MLP neurons of a small language model. Each row is named by its layer, matrix (gate and up: input weights; down: output weights) and neuron, and shows model dimensions 16-111. Each number is 500 + 40 x the weight over its row's rms, rounded and kept within 0 to 999. Numbers have three digits each. A neuron's up and down rows have the sign that makes its largest values positive.
After each neuron's rows, "fires after" lists the tokens most often just before its 100 highest values on Wikipedia text that the model never trained on.

L3.gate497:436501485526509462514515441506459489522614507602512482496440574525536541509543463540498502505454504439449482525435515515501586545546558474546528462496479569582507452492507485555541459464484509516533544415404480509483474505445487441467474421462485527473530512440486489424505474549553468532
L3.up497:549462530479522481536457479549487519537499531500527470508408571434511529515534538561563478582501455522479478548501467558558525575512515474558509498504561472523502450527516547579515503478508461489483538464460516500462482532418513541480561417560469530402436522460549383462470473522534514485
L3.down497:511538563497466465459533533490510527454462520537491500506447486457479560537398499491521562506524471519489474505479480551559524507501469490523487451482469579483499479529564477471444479478490446543428485514557539451483481521407416536443477529560500464418456521461516472499354542543444500489
fires after: "ill", " m", "l", " s", " D", " d"

L5.gate111:502444517509502515512442483431575505489553519572528448444519441568578508545510472382510480486500581454491478525492490554489490491513493484516552486503568534516530482515591437565532481461533486543569513488462528499434456460511464513544556492479512387457481476493472526498500512516548516554
L5.up111:523412461422548534561511492476494488477562480450514506533546494558504514519506522559522542471494498504474473483509444487526489536529504457495533507461497550517485533490518534525443510496514389522471568423416482554499507509509452440432524580471592499493530474508502495483513538470453527519
L5.down111:495519486512535509569509511520456464418506473472472390521448519520550494559497529502518446447476505534590543452468552471460484456603452495540464508489519508429551536546521550526561558514519505510460504462475421532522534509499503528492505420444476534484540501540415458534497475497477526500
fires after: "l", "art", " pl", "t", "or"

L7.gate459:447451495543476476480486504545492545443475501502488505522431469521466629556465526483510488367455538503500413419480488442479436558485516491456428477436473532507539438549538521420455520517427547516492490565432443477501542565506512472592503549493513504495507568494546470512576510449535459521
L7.up459:482519533426549512494419520520521528508476463463506462456514466446528505494531420498528495468448542553509550463475454439492477482426452508560544501519481570537474498468492546504437454506506498595486458432521475479522492473441467457564526451537537470505452540530440495486497540453506432518
L7.down459:534505521548516497516535528584521437493501430512523539494455398516486532531528515533486442492469494503518483494529490484427500494529633414541452466561444500492415537474515499531542517505542523488476456526578491533475483535570558556458444439478492557463517572523514552585437489545464505550
fires after: "en", "n", "v", "an", "i", "z"

L3.gate385:450415493471546544511425537469492517490507464551501550557499480483460459398533493473513540520496541467493495570481495510536483500534517469488523465397492466507530600489521446498516465438453472525481525496517505541529540510486532514431479486512487519590472496508423498460467449462505489506
L3.up385:467450418585535416471465520509504457507517466550485470513513489473509554437461494577518559482457529496533534525463518521525506435449440442467483516467499474486520546499523456485478474460436519498463455443571518538521586485444576487460421431524494492517440517461476496502522452427521536431
L3.down385:520483434446536493477542471540505536493542571467487442448497484472507457465518492518547511530461543470571513535530440608519488497520524533552499515538493514557514517511485385525534459557459484442483461457547468553550459426546491435506484543530453558505502484497484453416424518452444535512
fires after: "w", "d", " A", "nd", " c", " w"

L4.gate479:497495487559483536509532528511543458462441417460526483466510541548448451472483517538508381492502464504590528534512433478493470435493526433484477582519519472513438469409514461539512467465428569524548516528503434482524519399522581532506503514498507518444473542436538515505543512543533546497
L4.up479:516518548518577503524485545457413589468561487474527559475477506515524427451479553533520464521513486550533558483497521513517503479408539519480456460442545532529490472556493441485514517485517482537513489509561528555558479473511408523549520477486497518475525426572430477455424473521406439426
L4.down479:556548514479552535473530496471518530514520550539483494502467509510494462482479462488460487524475471461456563486491561497528510549502564497417467507470543462469394469517491598459497502430487533499508506488466459492488519496516483425458462463503567454471518465577598492461496535384546472456
fires after: "u", " A", "a", " o", "c", " O"

L7.gate272:484458563540500474535462489511514484513504494510438495546410507486480444480433497507462452477590516462453546489484486496504537522516485595476554486462530554430493509488484428529472510554440445513492475500487504481516502447487531599399577453539491471481524563583468485469545478474436495482
L7.up272:513440482546514478542540484554506514432490519493516484463510492567458485525433365543458506485465496521445504464487500458506488490490542502519511487494512463402408493544477413464516468460453507444520497566472451493450470474488522495487491468462484487459506589574575548510521468452519472471
L7.down272:495494466479456443500526489512538476541534487423418495449479500521496522511462478596420482508532520502538569558464426501548490516457445496508519567432526483447469487465495477552504546564416505518476512518509532549494518507555529421489514510493556497542471487524529505476489459512390433532
fires after: "or", "ow", "u", "il", "as", " w"

L2.gate500:507520519602515428504491491542472511513528517479487515454547513515425456518559530576477474487570500496484538524366477501486560470506489447512451487506540389502420520486493448508588476562418454492466512483438486552488546434537481516529516489498546473432532477500501485488525454448526599517
L2.up500:469564496507532573484502496517463512482542496429534555522460479542469460534535519570500491553532488454502538481417462506523487474517438566471540471403547433450451478536558514462475587453474435511513602469474431451539479527484464512455556546498433573458536495490516479520526445490477509484
L2.down500:500552431439521505468484441527503514439502486493555550528523474498483472464456543561540543453516539498534500511456548544519495410521478510513439517450563527523507487505535502496523516440471486468510506508492417518541462540560512475532543491596478560476518481517533514523480414480453538550
fires after: "u", " A", " a", " h", "ct", " in"

L3.gate70:490400522553599450519492486488518492483480533524448486499515493550454515432516502522563513530429524481543504460420540460497499507471456477544476537477455486491525484481476579484495467481484496467479513443518533433513421410509568480501446435546499478511507506474481519511492563543485523478
L3.up70:508450555521449482512506517507543489539509484536516445425477572559524524584532487500557452505522447510425532482560532473570500485453535497472543510471528568442515580460531495587596473545538498524502512547542501545452562467517487568509494600491522410519526512370465518509466426523454451466
L3.down70:518510515545552540526554543463517536464421565558481534467488465500499515458551477504565549531460533536566532528432501445527519533588466506490439524503469498471586515518472563482523497487551582482498493479580501478482432492510507436499471463543473505475485545577536450478498511477570476536
fires after: "L", "A", "S", " W", "C", " M"

L4.gate147:458460494581567534535545572529534483485499535573455539499526484512479407453472426410482508526463552492540511486476534463459466501511479475515425473504451565478484489504545573504515461474518542516506465477517532478434465465527505502513478453549541504592520506552480529500496469553506485470
L4.up147:511477515526499474538466430525454473533543510446440423536482607542440478525422492506472459517516471530476500525497478530607488467457523506496540517454521503556410473527510482536470418502521496512505449469529512507543539520479529568492448508543533475513502485442446546560495496489502517476
L4.down147:522495515539503544489548575503494515516439543537504551511471477557463507477559485495516494508466495494541473485453582497491539545546449464487356495542432491471563539542458552536503521488478550479516543471561485524500433485540522447512502500482430508522456559533570507511437531481530491464
fires after: " W", " I", " B", " D", " M", " S"

L3.gate150:450569450451476522575457542560506541459532468555496538521456479553464540523562464479505500526457446490434564531451557507490525471469501476527468555545506439478484473481506560500488389501486527530498474451455578535439543533495443507454501460519495491397518448472467480508543506503499536481
L3.up150:448562481485443530578483500497439476593445501495486510554471530526498572516472512522510459525478536541452519496455522518497483501544481473497529442444466438479519496519470544516547460481497536485514506490388432491513599472517468485525488488448501487483510481470478449489401435505485563488
L3.down150:455515478495500492474557579514520499439551459425518547529583529549441517557490460505497539554509583455476471535467442541485474466533486513478446473485461492459500537531461526507465560493475525471493494536572465457494491524492451530396521514488562484490444465429537536456520443468510453520
fires after: " d", " st", " p", " St", "D", " D"

L2.gate381:502534534479489511547436482439523544406505492510520472495518522483505470449501538491513490489530543490465493521484470522605506476522503430476597477549432505422438556466503495534471549488484479444537561462535532528502528391453516559418465483565475524553553489386441464442500477470466532466
L2.up381:483447462537514514549439488494481537470505467494493530494473552469486491460536562498534500428462467483527426537496448505567518474512522442518547617599520506417478562460457467460470530542514502484483508461516594562552514434430567560496494478490437510484415532443512445477440540467491530452
L2.down381:502493475466482470516465457480517527463481510539558425463546488487483456464535587487522534475533592515537467535476490636590451469529520517512527531549518517491482524419493425524506511497508500433511499511589520569537451460498501512554508529533452504487466529427385459460482515472439559473
fires after: " d", " m", " s", " w", "nd", " R"

L3.gate379:515523530522540433554438509480535422490529483492584525559457484511509425583533528450518509501537495547523583502436494525481481427480515494469499562537526470421540528463541527496521546524533473517536567524542524507476582518526482466497511524500521512532458487559474468502408542520471434493
L3.up379:489481500504467487462490449489484495446503533552549445468487476493528490541536518489568490541446524458472477516464583447539503534482515479489491515506611490486508528552586463453545526483569463511497504495491525464512548544498519588508554504444498512422497607568476475495456463525481453563
L3.down379:448533494497460510448503477534501441500518466549434496491536477524570488523496505482538449496495521476530497494505490470494452515430491436588512461536538528519537481455571490486491501473502502534521516553469533496502502463464511529507502491508420483546484552475406422497537520599437498535
fires after: " re", "t", "es", " n", "g"

L3.gate175:412506516481549485524517469541506497527494466490512490578481478553424528476549501494514511454430607400526558468466449530478486468486548490468488494417499499403473483474517513557479450478457455459492525529561486483544524377506506585492487429518456509503527492484484526435518561449501524461
L3.up175:526475501527538459500486459458559452528529499504475458538523472532430458466570458449496557466416521491498559491455499468491561518542521551529532502507442502475498483505403529550514412492508540496534492543477450492534554399463520487484527491513497446501497476508483532462488492417528438515
L3.down175:528510507512553449491463474520497478476523573485507445505530443480524494501493474497480482509508518516513515495489434506463465534510460533516545439491455454544502513497416466551461497453533538449408513481529472532551544480482416447504462455468519450506545483479410527525527516506498463451
fires after: "u", "il", "le", "r", " Ch"

L2.gate67:544452472461457527533419450505526469523528515518567489515513538431451448530498541478485489538500500507499535494467600460519488450464487481518447491567516508550555517485494571521469472451448535474514505458496434528517585442488526586529534539536512494520503552503479526487403435488526575524
L2.up67:556499512593518537488500535459444518488511499534554455414494515489578431563520475476529472558537455497472522504451543502510465491512530461502474502525484493474548573500515551513473558467492463461560521530602488501530475459524446498531548499561486436548532585567446398439450496553490530523
L2.down67:533501544498502535501423540496443544455551469516580492511454512460543432493470511436528505491516536465480460552551491460475519530526491486494483510498533421455557472473510522589489544479505535495559493482560464477529515541502461486448492476491450519546565492548427412504487542567530512552
fires after: "pp", "re", "es", " n", " P", "e"

L3.gate398:530546482442516516565462547536428556576559537529451486421524534546388512577509505550558566492455468485505493504491479483506460537527521468525481468475510443496495461467542509446554498524497510469521518514506486481489340537466487539500550536501512517522523482549497533477495447458533443519
L3.up398:518575504525522507511559499502524547517471465551468483534509494488500499553540468503551435547480492469537495504441468575520559509436480494501531477526551514543570500493536568421500459508495490480575502531431516505528475567469466555454465425459513486493499485553521477601597465476528476535
L3.down398:436566497512476570546446510498511462491547532465496535498424451493521539519508454497480551457473522499487513502548497410469493538523464508497480545472517464437479559461463457546489512535472460538535510519473445428458439507525378453506539582487540497489550588525436493393495504503506500477
fires after: "w", "ard", "h", "ou", "is"

L7.gate501:558506553521516461620439522476539492560479550483419537483585452522500432497507456433477504501540511523511466458492463479496493487447581464536440534443530481528468466519500452438523469540461511572447459422556479513478417367466554490469529489534483469491516481540523507481522530440502482431
L7.up501:475456561488503457506467483473566459515521486502514562477457423552499573548492498500592436528546463468504588536498530529491488477460466401465496482439481520492487484499496485586434488470482504429489474580525469522363489485516551612469482528526485431549495510451543527495502457439497483510
L7.down501:465499560516513578526494534584555512473454491515473542448470479568475514541555507484454459527508492499507536517483490516516439462470518483436531531533540507528505528489472504514548507497506447482457505493537497524441571488464556381446428487510445472512469459524532431416433569589460468486
fires after: "S", " as", "U", "C", " St", "R"

L3.gate75:531474494517459505529459506462522515472569462589536445470484443544517480497513502452549461477542528409461468479455451542507511503455506461489502494497514533537483539531479454571535525451507510444489592567506541533496467531444489526618457517449488550451463456481431473436436544465411514460
L3.up75:501526472479499550415555510489502463434551466563473452513453467456551497511489500532553475440451568429498502461525441567533555517523503461523502492532511540439526523515484461563479546441476474554474578518535500547440500480424462538585463466441399509401487506474514454451501541510536473478
L3.down75:473494532558516470510534497512548468422455549549471423497474449506468487497474491493501517491386455538581445500468501544490466491504426545519531486470478464505462508497553434528504526513539574482496455459478509463539451513516451524561519480484449558478446502444474419511515591456417571500
fires after: " pl", "o", "l", "an", " (", "L"

L7.gate168:446397445472483516470518503522502540506502449548532590573511464546554542452431470502560489441519553516466493410474496531461503466439457547546475541562452504498468509526541531501456516463522459444541500495479398546551542532493553496508473482458512507488457591516532451476496468528497534503
L7.up168:517469459566489484503456478478486500532543486471456592484529504430497507474494475534548431456473553487545517476507522501512480441472452430545488531486518533511464480489553462588537489445478536523483563526517527576465469567474485491504574524488488458477509551415406501515450490552509497536
L7.down168:508484529485433516468494513484550459514465531429530494524571524540450495495555519525448486504526509525552522512522493558507505486459563427473468493478461527507492507476555476509520518449557537398553508483478456482510525494539505550509479530415397518483532499549467515515517502507510537472
fires after: "i", "if", "art", "m", "an", "ust"

L7.gate453:544431512502502538486541555468505500488504417502554472509525498484533494583497421486560467526486501504535437505522494441558443496512490532527554493519533479462504488495568590543454460476530475438511444477468515455498525464550522560471582504506493513451503516517524518485600496493495427548
L7.up453:452467557485454449587452512531538504541423446499466542513497544521484492490492481544532476447465513490458421539468429517489523390492452473521539522493482454575482476423541492548423497470568550554523482476519506432538543504490536500481527457504460412546506490537479493419556519518522582583
L7.down453:477515493487578472493440559533425540443477483461475542511493470573472558550466470394567520488497501472464457472523455508474434537543459487606516470493496488551484466453499495556461470535462527506524580570492561477512518489485445470478440482458500433539471498508448501571486552485515503537
fires after: "==", "s", "h", "z", "x", " t"